{
  "bias": "qkv",
  "init_std_up": 0.0312,
  "optimizer": "adamw",
  "beta2": 0.95,
  "decay_shape": "linear",
  "max_seq_len": 512,
  "max_steps": 11378
}
MLP neurons of a small language model. Each row is named by its layer, matrix (gate and up: input weights) and neuron, and shows model dimensions 128-255. Each number is 128 + 32 x the weight over its row's rms, rounded and kept within 0 to 255. Numbers have three digits each. A neuron's up and down rows have the sign that makes its largest values positive.
A block is one neuron, or neurons of one layer that tend to fire together. After each block is what it responds to, as a language model described it from the Wikipedia text at the highest values.

L7.gate343:131127131121107106088114122154065164148124120113127146172109165104124056097103174134125097103173135148118109107100178127121129180102163165222100150141130150135133092147138090142129111129095105131155124144109132142079145141074109141156205132081109161146129074055117115209128083121142121129120127161121140110143085087130082138118135141165133141145125204102131090110104160134079124122110
L7.up343:148126121076103092136119077188114097190162110154075128104178143102155102206117101064117099129124091137082091134146162106052096171144041094188135178134075121116116183104114123167153148104162125122143127144158134095124100091150229143191159175125107100202065127155151126181193119121121130144139088138179127099155069113107163147076145166123126115142109158115111151135090165127143197121124
L7.gate510:159128177140133138036136111092100158176125139149105125187148153142111064157135124130089091122071115205175096149219131096086100084133084100123140148077141129124083100137113109159127110112126144101137125150211110164096145165115073126183078143137103182132083109109115117126136129129119132100176096118148150167142107147103150140093133152126072091136173102087098135065143140093187156108137
L7.up510:141108160123137141091092210108092141165119177071155122135148086171121114082118148156119102155089148134121123153162149156168155078174152115118175116123115150085124115147152094032098158077139127143141156170144147147152110069152128156086132127111135130145145141231148169163107104147160167142163058079115119127172075106152179159143119182169127182183174089112123132080089153092098115156124
Description: Surnames, or their final word pieces, following a given name in English text, such as Turner, Robinson, Carl-son, Shel-ton; also place names like Angeles and Tennessee.

L7.gate3:175151182131148100147193128076168199121122106144096140114127133107138129123147158118116195074192173125150111119145146061160115157136122115198131114112144199111138075167142122156079111156092137175065138179105114141100144176117109111129078156142134175133179176137099067092124115088119144095138122058141133095119082103104083120139126103173111223100155146122104129101110135158139083113110
L7.up3:115166088219098138145044095184127184131200217127103139141155107154103123149144149153176144110141129101108064102124120125116190104150079122125072027079084135133207170098096111102127108166065107093119081154120065109180082160169158118117102108153101121144128150156139152108159117161090131210089092161118136151146168118155114144130137138129144104070122142180105149131072078095123117140132
L7.gate468:151172128149160100076065148107103149145164086090169130121147177103134136148157121141141084142094148144099117104110114138133126137086123150157167134110115131084196136064109148158099102093126064094125117111121126137125220162148085160111121130093046108196120193142099152120073171105146129118092069124125109144108119091126131083082064136087121130124084094149151125160134138160150187157097
L7.up468:120122126121143146119096133119128080173178104126102131112163128128028164156134133152210156056082105141135126151101082113167177118104117101125097132088151073214150078154140182193123099126152178190105157127164137096116131131128162115147051178133088098153119101108112097164120118146125155067129142145131096210095075084111113135171090106107093131105093127175138155204120071126080134039102
Description: Common nouns naming a kind of creative work or entity, mostly after "the" or a year: film, song, novel, album, team, company.

L10.gate18:213120092157075138203152204149146176137126102090105153113120081081149063142157135140134110156166119159119115098106117104106129141126159118133096169153106126196126123154097167086164135101167116120186120130113108126103109091136107121093135199079107162115108151035068103158156123076123077159115121094101102140124092083091125116089127147102187085168106143165143128132071129132139112182092
L10.up18:103085108101117144136121113173149121146076118167047140155126198154157105164087141166167186181205106129128118120167088108132141125162107087122082091131148120071141184148093117112170026130208116133176095142162112150057116145194134158159158146112102141129101093079089109131153137153136152104169166151138100115097124115142115108114107196065104105117105116131160160147121185129094188135187
L10.gate137:121117148171176116168118127122077159123141113134175139138133094089164200063159168130112132096195165186172104164145134111117159158147117100140151157114164134187084138109116100069089083125111107140145124099125107110067165130135078136181180124086120188116124130100117149145097157093161188161096177145098091091103154098155147103084102126106145132093187063094113106084093111151145174122096
L10.up137:124141173154220194129134108106122117098139111183181119160088062154121163109090174124113061092153114186131142141077160183122177144123079101123140146117189146140139133114157177137111068142181106136160135108149144095088219105167146139131129156099135126119094151101105150120168112095165120129175126152099129079122070102171148134122127131192102091120152144129092114117116077147143108162124
L10.gate204:170124113077037106090134113120116143078144156126172151170101148116085136134091125152159071104104096187094121136174098174149112158096121140143108100114139107120147151135114150172192083101145112130174151155154064116089119168090145134214127086128115136129163104021108121084090085121120178137116120075207180109198117159169122072130129152128151192140123181102146070144201169126111102166098
L10.up204:199151127125072079150182121119113139055167135124180116139088135154170121159128155146136161109091154111074092101124111147122098183103146130118104096085108064131181173134124155191156083103158088140157089104154102141178114198113173158165114088067077146120157093095125104147159134126090105147139145086164115106129131132194152075138162157108178156148183181142198088103097143124142098125096
L10.gate340:163153134099065114083099110067131086143091096158138125111129155060101104141105103102123043108052103134152124137208163133080180141096128063162124162087137120142103109141146148098128072068091109081181153104170157151131117071137107152177184106173093122161080071106103134147161123090128148150153103154174070146149094141159121073134128143154146114117144120147126103058085190121114115134172
L10.up340:105126086111110154128137172132129133177128158100142126182090077095159165066120144114130085115098077117131146141151113220125176151120122047151127157137199178159138158128086142130139124178209089124115178111090191100036141137138138184166120110123152178111161122072145087167122161081110089149100111114174129116085143127171163142103090131125127145088121115126154096102170154115113127189143
L10.gate356:147135167069103126094153104107157174163156173110097122161104144115079115150109142125138124128146166159102108139164188133139224178149109081117132136124133161146132095185130150149143140135110139062147104113126049092171177105105105113099132079140145162117135106128164132095110175108134119156165110161148130166111159076096136084107136136140193109199091136134157124136130177062150209181132
L10.up356:091138132134092083117154122102147152131128094119118141159101170136140131115135108093107069109090102148164160096174055127027097113087113090075106158148079092154150150131075146105068077116196136120140068104137085150103093117108129154124172126073081103122129118083111124082116132108156163137097116150111128110084027086121179110133130114203134157186154111119176094052157113165163143165180
L10.gate646:116096212096163128102062129087124129130100161165165139117069127110141100055151113104160143130158094153131141122169105126159186121129086103129172145158098062149119138155149157098107108058090101159156116132113092097109122150134087106103151177098109114169156133081101177137108153166132154158151154106161115172160080140130136095104125188084155119146104147128147110140152161115139164183149
L10.up646:149112144187142101127126183166121110105119122139091133104159161087106091138149193151092066152178103121148094163156075151143133115126090077093179115112153127059152109185084125115146097147204153125167075116154168154088113110106186125127077133080160163066113121106122101121069107087131059164162079105180106179147111128147104114139114084093186117131092109087163095125132138165104170113181
L10.gate649:138180161141111128145113128167114137127125177121052142088133167167086117139098112137152068141108125201109098123162131145113137125084136071161095109110117131157078179130136159110091126115135085130170140042162136131074123135140173148104128086184162106064063086122083124092141148107095162143141107133119134123185143109167177137065069167108149098090103167137152135141107142154139145161149
L10.up649:084164100105110127159123146146098196106140149145098141139164103110143132208158136121104076159102084139170141104115094084142135114123123140122125069086163117105101166065048176096113072111146099071083133112169112104079196084151132158151141139104176143040076093114117156137217086159125186134157082132110146070143112048144155137111112153136102080109152126108130125116165153190152184079152
L10.gate701:145172134125122136125085126213159127108120134129174154072130157161151114128128089129109079098087036171129104148129124139090200120091082178138146132124129110208071137155067157187161103157073094058122145116112139090126083106062145105094099075167137108113081155114094136186167171155175129107170149136154197133105148122150160099041148115138143132128134168122146125167091086152163154153163
L10.up701:151199148127096148125108105086097130129181114140075127113123196099065118163110075161157088087084070106143111170144135111121107097113125155102087136118094102142134118120175139131124149105108111105122127064141118140107103135143101107133168128102109093119123189085115128164107096185103144143149140168139111147128145066115156160074140136134098067126184171136115110111148165151134162167165
Description: Middle or final word pieces of people's first names and surnames split into pieces, often in tables and lists: Sébast-ien, Con-ley, Gar-cia.

L8.gate165:199093074106120151132136072131113139126123137072165134127142088136134155118148230162122057144067124174122168130086129127108137110046092012187080167086128105144136141126101127151157122124087218157129108170066087129089118161173140120206150153176136155108110136142115102104101174142136158159117163125120104131117199121160113142094139075135122125147091143139117171066151140101102087132117
L8.up165:187130104137136148114155106173141085116085106138118108151183096226126162139116141147063124096044136153138164141087147162113138119094116114155120097112141145134141148139140110236126167113160168101091067101147075155092164121100168133147095172144157137127092100171143113115090130157131148149149143110110107156100165071129162151144129102138157140129137173157115137094176164020046105116112
L8.gate412:151136096105071133084153187062088197128138058101093126169158148127056114107158138138127102121119086160152085083100137198141173141117113105175080153062182153131102078154117147134102109091112162116104120152089039138132150150170095171109113147132091134129184140070160081173077116155130099068092109171126092126133116133082122101140115122111063135073129214131097159119133139147090111125044
L8.up412:189160137091150105115084141092161148168148118125116137100201127183071094135131143166163095116104153064115166115088138114127170075090107099128125140134117152120178095201102091120160172124124139082102123149126129163080147112119220113147165124142145178054133089103038131149051140160089103111140150055097148101133106111125159192161109211143097093101144138193114137084117131070123163159133
L8.gate419:135129120095150068125090117080142141149124108153141143156158176144104098096100169156136160094157128147082116155172152147154203130115146141074121134164135084136126083121174120140126161138099144050100171117057149147107103181141138124128100146118101136092146139085159101188119169129153162142084127131108074151142050112113110120212169122110140105148097152102054085119078115111131175139111
L8.up419:136112127133155130128093143086109064161147093093153130187155044079141067104094140143100121154074133100144147141151124109114126157157164129162102093144096099082109113150111111145110123142145143118118161140090098114095167118188121145116124155178152161132147146133159083098116157112090148133110088133141116130118222116126122069146083175087144140129131160099113078081131090130074149120209
L8.gate637:233128141143204096115140135083113118108085078132156146188140122117075128125095166153120108054084110146134185116079134169098185155064107105175141119087085114128084113123152106181151168118105133115124107115114126117093128107161089145117158133159135140095154147073085135121141117107093121149134119118118134162188149177083132148172111115094131130156121197145090140107119134092068098150102
L8.up637:140097125052089150118116142101120132147148077109200113064146097076049083152105153134086170103131112118171138105112204098132091175100113049120144177094147137130159072129176135191129147181144129112075121143161139142125133112180125178122187183135154094110141197117142149118212115165049121133147144150087131133133105130092155153171159177083113117137149142126174093073149178149113093141065
Description: Common nouns naming a field, resource or substance, often in headings, modifiers or names, such as Economy, electricity, water, Art, food.

L10.gate70:116112063098166126145140130122102127086130120115084144109145162052147093160169141125139173167134150109118104091183166086085088124081164160135143168127096126103169128110083091085129142055058091167159134168111080138114130130149091123088177130161172127184085145174167123103118109111093153134139152130103096097135170135106172149090126088087134129130070157122070086134205109112106109098099
L10.up70:126089202122111104122135127118126100103096099107154123126144091127139111091124140149107128146101161199151214114114151129099131167130121144146127100111179126117104121116114136091153048161177135126105096086147102133146126180080115131145066153181103104161134117129094110177111100068184153180124174128127151130127159145114115108130133123091147072122112180127219141139085123147146163211114
L10.gate126:182108135130127122107171125096110150150130153145138125110139187156061132094125106154064175130120186123107150144170102121069098123142083116139127135106111081134128143164125160145091079063134186179164133100215133105183116127108151105110159167092083175142085107146129150119125073204128125161169142168115054010127095120056152116170143146117145145167157189173130106065169106179120140116169
L10.up126:144140199156141123109093138171135171122154042108167123128115130134111187136157154052142164086116154078134141154111228146091103166174077110128155131123094170093151109138084129123122146104173099142153125103190135073148153145125118166032129090127139132115109099170118084082137097167107091154115080133062089137090086149117149186125110136149154136119157132126101161114123082095094113124171
L10.gate359:142112139095116091124101154178148122128096098117133146129099120066151057124171085142163130119069129135126159107131144069166150150050099177075149106134146142174155148192113106105144143151124130116120128117160089129078155153068125149118169116136109062173136100146112158127190125129130123102137139081104168184134154132100180125129069133108104122176105121152104082080131159094148170170086
L10.up359:137161107108099211196152124125134191170174139169165125139176169050130098121132156097098159050145142135139145133101150132108090125122105132138093116139131141091075114151169095101111114077170186113121126121153136168160108097142116135176086202109143121122139145150117154165189080107108096153092120137175118139132166156108139074145150179120101095058091125108095163190135161115069101138070
L10.gate401:129130128111139110114114151101152088082116163082153140188181151138091125146168117134134136173124169124167111109162118150111180128091113128103144102111158129131145164184143145143185127134180127171111182117079125124149118197058201124132133116104113119125101161098159127156121130127115128131151145136111100087157118130070127154107109130143115154119152096057024086174150202118096117138174
L10.up401:085112153093108135136168099169102091120084107126068138137135065102135164161140147096155138136075141111141164099125182126147125106199127144133174135122119067110120107171128137124127193140179133080085155139150151172143138147150158161143106115197140099108120113220101152109055132126126149136128153123121121130103161108156148103119153158116109117136084115088129185051136149096160120141106
L10.gate402:112155112100145104078136080096130112117087165195169142153119142082131107201138080107145169126097116209120130145148154127099167107128153111121115122176148097155140139152111097082105089065161097192111131152128127096138120162147123169114119147125161102177075169154110149172123132150157065144118084192128135078164155166094130083109121141057142147144149155120137094135162107037184120109129
L10.up402:122125146142125146118190126113157127126091120097145133153124179184144125164101095115121107105171046174156214127152094091098122075093113172205117151188191092133138137129120095129139121154133161064123182094123130105189081160143080136104148139063146132098147145181115110105142151108120156159138136130092106117105149119123106076088140104099146211113168121123181127111117144160129104170128
L10.gate546:112103063116137183158099084164097099083143121152152129120090116093103107122137135124173080151096102121111152116148143128112129143076143108106120140125161165133132153162150129142121134089147174159174167118163087153102157102161152104157167114157131146155093083193129133152195107108109154122189173106130140054145118165135156120139100135176156106125171179109142109107181222102116126108159
L10.up546:096126081094094148127192120144118061125121181092169126091131112058132116135121106106136108125153142103177165122168107126145112101104135139175114094146122091198129127127157095172128121067169163116146198128155124115133107116125065089142162094190080137141118113159126144123166152126113150149154150162065070014117177125118161115091139155118115136128107170104097119138193143155150090118120
L10.gate573:187107130126112103143156127161132144165126065140130093096170131159072148137200139102074130117111125129098123122142151158146137143180118100156205093091166132165106128162173144134114087140112101145133150099185099131173142089134094107139136100148126174156111122161155133082193151088141127167081152123093077076131178176108170170087130173125205081114190094123150168114090010105138168133130
L10.up573:155174126109151120181137152121087104144132100123130124160087148074176124090090128170117063154118099171135068120158097122092086142115075105151182137100181116132118210129091161074131149150155192130126120116084101120102149141154096143082109109088164148139148146155140122138175141129092125162120150203153100146159074143105142069109107120161118160163070153120131132148110183111092133178159
L10.gate589:132135157134147142121157131110097141128088168170069137137156161101142118064161147117067105141128138139113138148104124106134137112074100104091094137143162107118143174175062065114154151119106133142178066130179152149087109115130142111047174125131117148158132099193155104112120118070102170085148123213081119083155131140078168144148080102131087184132157060161142106119117129087058115127122
L10.up589:144154149107163145168137101128066116121166126173117115094121150120134097065161107131106065168134126080182148127074166125086152090087114123160083124144174180113118143160082109139151106170220163126150129124154143154113120138161127084131182137118126136157179133179164115098129152103124112107139045191088129087166096123126152188060161116173128094090143104147149107054091131037058169120150
Description: Digits and cell-start spaces inside number-heavy tables and infoboxes, such as league goals, vote shares, elevations and postal codes.

L8.gate30:138086120076089120101175122108149094153117139100145140186129120081117117119142128166133158165133122150189197083137160133121128171111126181131076144120142142134073122147125143155119071165114148135153216145128080180177119161111090104148081176160132103199188101110141112197186136111127125141163111062105151112133155126147110092160187086167059077203123135115114101172104084151110132133174
L8.up30:144103066100104133128122099110097113129128143120159128136129111139102150138133086090117065172072141101109105131132129120103131192153148197097109125212186135136081096144138105089082157081132170208109077105126078132124128133082099079145088154163112171161178163183142087141133188165064175105132093176145112059046138134119104152200182145064140106147110172146146117140134125123080178090083
L8.gate300:120150105118165158128110125074157142038165140132105125161138098022134133079197087141115115141159162110144152168168143094082143151089157148087148187100120148154099123128120172065070149148067192145170113127125133163122157175128136107146136111117132128118105089110068197143146136127152126106091086130106062094099110150134125108152112117123123118170157164150106097097115105139134132137117
L8.up300:158149104119111108125177091124113125119078166168160143185117170000195089115161115140125166139096119135126137152132155157136106101097079149126109114108125169145027110103068132113157161140141188186105133089107118129085107228111119149116162124105087144142144135193158146124104111088141114116127121088119137118072159157074145164130122118174079123125152163155122170145139154104143169135166
L8.gate449:103139156108130060172198092097141125137175126163170149138095134055144107127103102180084105160153178133160130111201141077100166133086118131138195148157125115166129130184108159038121153162078101164135066117163064152139132172065170145116094133155076137157115104157152106157106111101116158077154107163164143098148132139085117094137142085169116143165093124122073103165127100104179147228138
L8.up449:106156123124162071117149097154089152075120137135166111171144100088101123096147137145112094104176172164197143112158110114085123164125136122124178116132174173148072109068075145087178130182176186134133157107118118133113077174048134142124136107112091139129184152160148122146172149094106108143153091184086097150096212126134138105140099083123132133126088181121148137140093078185139181147107
L8.gate650:153159103134069091142092095122113113162129136174140140192098082105151109140151096076126107115128092071124085094194184093190133105140083105106137192125115131131150164139180175118108111147062120146130114120129113088139178127065106173108111170096187070164132173157162161131120154115156130084108117112129171134087141123113107149148107157115135166133146149176163156145114170137153148175117
L8.up650:143118074110092119161098122170107060132126135118140130156132106046198093144103099106088163175096186144114101135116134159099154142078099069217139134156103132099131091072142132121116139072155114164130112095134129116112130082093145116161109151142112119157120142124124122174132123140079115089131160152128132020151122106062134166149142130133143111108099129091075151158160130117126095170088
Description: Pipe separators and semicolons right after a number in statistics tables, such as 164 | 268 or 1; 4; also header-row pipes and stray word fragments.

L8.gate361:115170104125124196129107118170105136155114105125057144168114160158150154112094145149100054102148066048133089101131135118182099134130112080127165127116159168128108099141122125170111081108182082141142113174085073141110150074104103142127132113094120152077085089139138159184173165157112115125158073137116104097163164135125107113114135160090123160147121137125149115079120115129048157143127
L8.up361:196154149075100135150122178106141090148160124093102134191135149118067077141115147146090116177058079072169149147164092106110084140095120157170112202087095089159135106086083144089158105124126063099174080139178071139123187100133137140141094120200118149153084143082170121108147094099146137157133124125106159107128088075111113134128142138097150068126142149123093136111082099136093144098075
L8.gate446:153107147131107090156075049063042209165083165170094154110090182123141087164146152150183135102145094121089107087169090132052092139116063108146114110110134148174113074163116147201116133147140156102163132093166109086100088109111127074132149117103076116111070152100120113141211105104094111111124118081146084202160073158130140133088172117140157124129067168123169118135103155141091133161095
L8.up446:164149132149096166157132162129069171158146075095072118129079164119124072103134138108128143125127141145129121114122174111124185124163071107155109159116133132086117132158168172183156094112112084149088098142115097177191103121146117174158142108184197190070150120094078030218112120115160139178121121142154151084104087147106130047157145120164119194096153127122155102096083148143088116132139
L8.gate500:183123150131135121185112103117105164154208129107075153098147200097057099132112159120129147130102068129119108137066105133155128105092102131148171088136121163121149133135153113133122125104111115132144100107179153159087081131128108143165095152177146077089085113110084143129138097093116075156138117148201125147134124136103125096115162134131133150171148172132147166079106170104130202174149
L8.up500:146114131155108131109098079136128101138165150107091126098166134078139133103082119123128133157078087164156032116176117131099125110152027108185181159125126138159115161153182164155108141145074090078115148128121117115081079123104103072052155072087100125079182151091040146106132106142079122133152131130145087145122129110107138075086226132167135103185153175108118105151105098148162148069183
L8.gate512:138127180094124156143137111117100114128131191197145134095106136123065156129187144179142083123082078103153105058153128141112134135110147178171148123120195145125076126148136133108188133106163099124069049129125097169168149131150118150136117112168058155079088145110104184117131188096188102113136069139076137133164171111075140211133160161168083116117119125163164166144158119144112137123090
L8.up512:167144078122089131125140125092139150114105111155123131115133186145077138142138156128147061133168110101173080170074148113054216177094096172124118144066101118133122187155192155153128109103125185124117118090152118136108146073129192146190124109192154137079154090102127135112171155154189173169184077085165134094171114132105138169146115178135179126093132182150127137130118131149132127093095
Description: Tokens inside people's names, mostly the end of surnames or a first name (Eisenhower, Thom-son, Hoff-man, Jimmy), often in tables and lists.

L10.gate42:197150095124115170145106095148135093108117144210198143074130103103145089207130107174155052162087061177134087087200154128071119120113124121154138081084082100131095109154126170088170157162094141137132100223107073133119184105118124098062014158071110137151135165123125136100123137142118119198073128119079115131198107174177129141139069073144117101121105138137107177118129149102108124129160
L10.up42:187105102123177129151131091056105128109082143192165119120183116144123080215144117158129129192104142118135077124140125102129170127102131107116156149067140147114110085170140154117116139115129130109124064140072081161116166090107144119057120205070100149140113147155179134139103129153123147141146088164149124164099191110142114156087090146155121154095145143142132125127151092119117190133094
L10.gate76:102078084086171127107133143097128139119125107102141144141159125105099157095095143154136112105101176091139126139075153142120075147162118074144133153122025151094088111100153228155146175159125147145132154144086134122051153123144115116067161160065120157137147117084105156167177142122100096121132142136118117084147106120118121162170138100122101076197116158108089180105200176085081144130065
L10.up76:189123081147148120137156076086132155121126124108119122117109194171082047108113129136087153120127107145115117089121091164105078138067107145147121094124078125193090098162182124134116144125049118209143124122152176121100142146136151100088144153030080199095093164142108124118090105156054095108118168179116123113128107150092096168114146098142116153164131115129126153070177087120139097101116
L10.gate108:192155126155141096080097143089097122138171141106148146145104124118115073107126176186126130095108177099133067179072163154086093112081139101158125134119162130093143159190124149072161137155137119185103132161133147113067194142164124121114183089126127127124145159115110114177101172145165112152103155126055111103144103127085093146172119127167107147163152158159088154084106122066113131196108
L10.up108:175123110110150104103073081106117134160117140104128123131159129164135108172109198144144163148183084107129087085142124116076125180162093113105188121156165057206092143094206139190097118157083135155108099044111149150118107162194071117099064181079184114050189142166090143186102145145208114103133135132189058115123132152100124137151166133143169095112111134100122129134092068069147149104134
L10.gate191:154115183134125105151098186109136175152146176148100150129156170145149118145135189134139130096147117119212111193152130117157214158176118121099204158117109157150138120126118150126048152176100153124133136176076116130116134177118108091084108089135106117150140155096159157134071106150145121126150095127102162089146128108156126148206160154193058092176138045146139125194116160136113091166139
L10.up191:126094153119216086133094080083110127170123194126153131105144136132160116177126146122096135127109128169180071151119076174092097120109085113112178155160109113151126132118136104127140136116059111101074090082136108112100115138083121177073159109083089120127135122102221112115141160123110131164154180151141056158100035133097071132106127107118152108117186176176147108105108161167131087084141
L10.gate246:153125106097135049155151109185162120132110116129088145090120092105112171109125107183189151176150123072122078147164102118182173095100107063165090156170139141133142130091127107110170112118129151115104143127136062135176178183197117174125112148120133082159075115164103170107112114124065145167132107107142128070112078128065079126151097133206096221111095160134141129169065155126106149157110
L10.up246:150132101150129082104118162059094078159154157071095129110203111078083126126126102120197062168123132117141144100114177133144112146126152070115108097141127131139098157127177091163101124133132150129139170187133124144066114122200121172123165202119116122073087058121168066100143176101144098093151076137189086113139134125125157133143166142124109089086133088149174100123155169127108131127110
L10.gate357:137131138120121149122096112100079146145117134144066133110107120125090130083129077206118114177162177085108096105125141096097140117111145143070065107122147108138161142167074129139164123106128163117108123121054133139068115140130123156155065169171137090113140196168092113102113142060201139149095084129111057107110104159095062154138099107164159141134080175124152127233062114160072158183131
L10.up357:130126122124106064122092117162148092198089085102101124101115045153145063136122159104153128106200130155184100099120131074181219088084105090134110173062140120135081078191139145144102139196133120115105143162122166098098152143150103122140161148139130068142180157097078130151140181083144160140130127126160132101109122114194126100128134091103116167133144175154148096094082099156147114127141
L10.gate392:202163076147085079102145115084068152125150142156096139115085191134047110132086093100135148072151109085132076098119065105150095138067131134157147106120170172140117102137114149149119124083102159181099138101111111167081136122065131147110151105148135174125169172129111153080135167159117117106143121150117091122139185102057113146155106179147141137174144128104177136107117110171148178076101
L10.up392:079080127126152113101124127143083074159154139098113122141100099133126091162126222137108161081105093070136104128147135104136106130150111062159176102089151120219153143095114116090079171108111134086101125131076155079130113092132137215093058171151116140122107138115131114173097129190162139168163159158168128177085131131185135081150151170127138188110099124086141122117055139147202151190116
L10.gate455:141179152119167140105123112082150133106104134121114124144169092144117107082085157159133103148101170094181095121175136167134140131099084151168160109079191106071130087119096170103149138056108166117101117161172120145110146141089132088109155117175136151135126170091119090112047170128130138093162134087083102112115146096039099112125124149122128192169119163158111159149148087162078130146108
L10.up455:131106112133154131111062150114081101168173107148124135071088082151140140177092146181108098078130057135141141094108128142102122138157134155162166114112150081121143143162181138159119131145086149148141136136107195153152117164149095157127127151114160124136153078184151126125133112122080177111141136144084116097124122075197160087132140158084086184083144164189099072105140067081108098129119
Description: Word or word-piece that starts a compound or proper name and is completed by what follows, e.g. Film(s) banner, Work(ing President), Play(back), Iron Guard.

L7.gate184:152175109151130170150112183135075178127157119099095147085137088114102138101171139142156148183051143098113074134165131115127114113137167162045132124102170131157120128157063179088168181075059116140106070145078127135175088094116089106137167062103156122099140122163127145118162160067056152150156137147090121123157148124154210110160128193194137156098124114189140125125113134142087114165166
L7.up184:117189141150081150130087140125112117102088152114129131091089140105108111124110108197152074116156112097144126053130146162149140093117141158110184115129157117128118082109100132129077144092120105143055136123152148187157099133102171156157107100137120097165107132142106148118083146154123102178111106122154139178115113124079192117089211171177130159120111101163114205077148170141122166134034
L7.gate185:164111115165113105123129148091116115147096114060107111086128133098154178153166139059087092161055182134142124013164109115139133179110149129150115139105158123176158148095126145133114120170126126164189102124121118108159143171153101180122168142087125107132102101158140104116113156104118166146120117114159037121131144120117146128131105070154116169164156153157083117092133139085172140130170
L7.up185:124201127091105107148094166166101117160122139175188134153112125061104126144103147161128170119082099090181162124060137126107125154165162120188125116101135149167104109110104116131108077132108179133083145163131070102092163206135116159106112122181144170209101083128098148153147131121078120147168195147027053105102159124124138062069105167077159180088151126177070141125116154144153150126109
Description: The digit 6 (less often 5, 7, 8) anywhere inside a number, such as votes and percentages in election tables, or years like 1969 and 1864.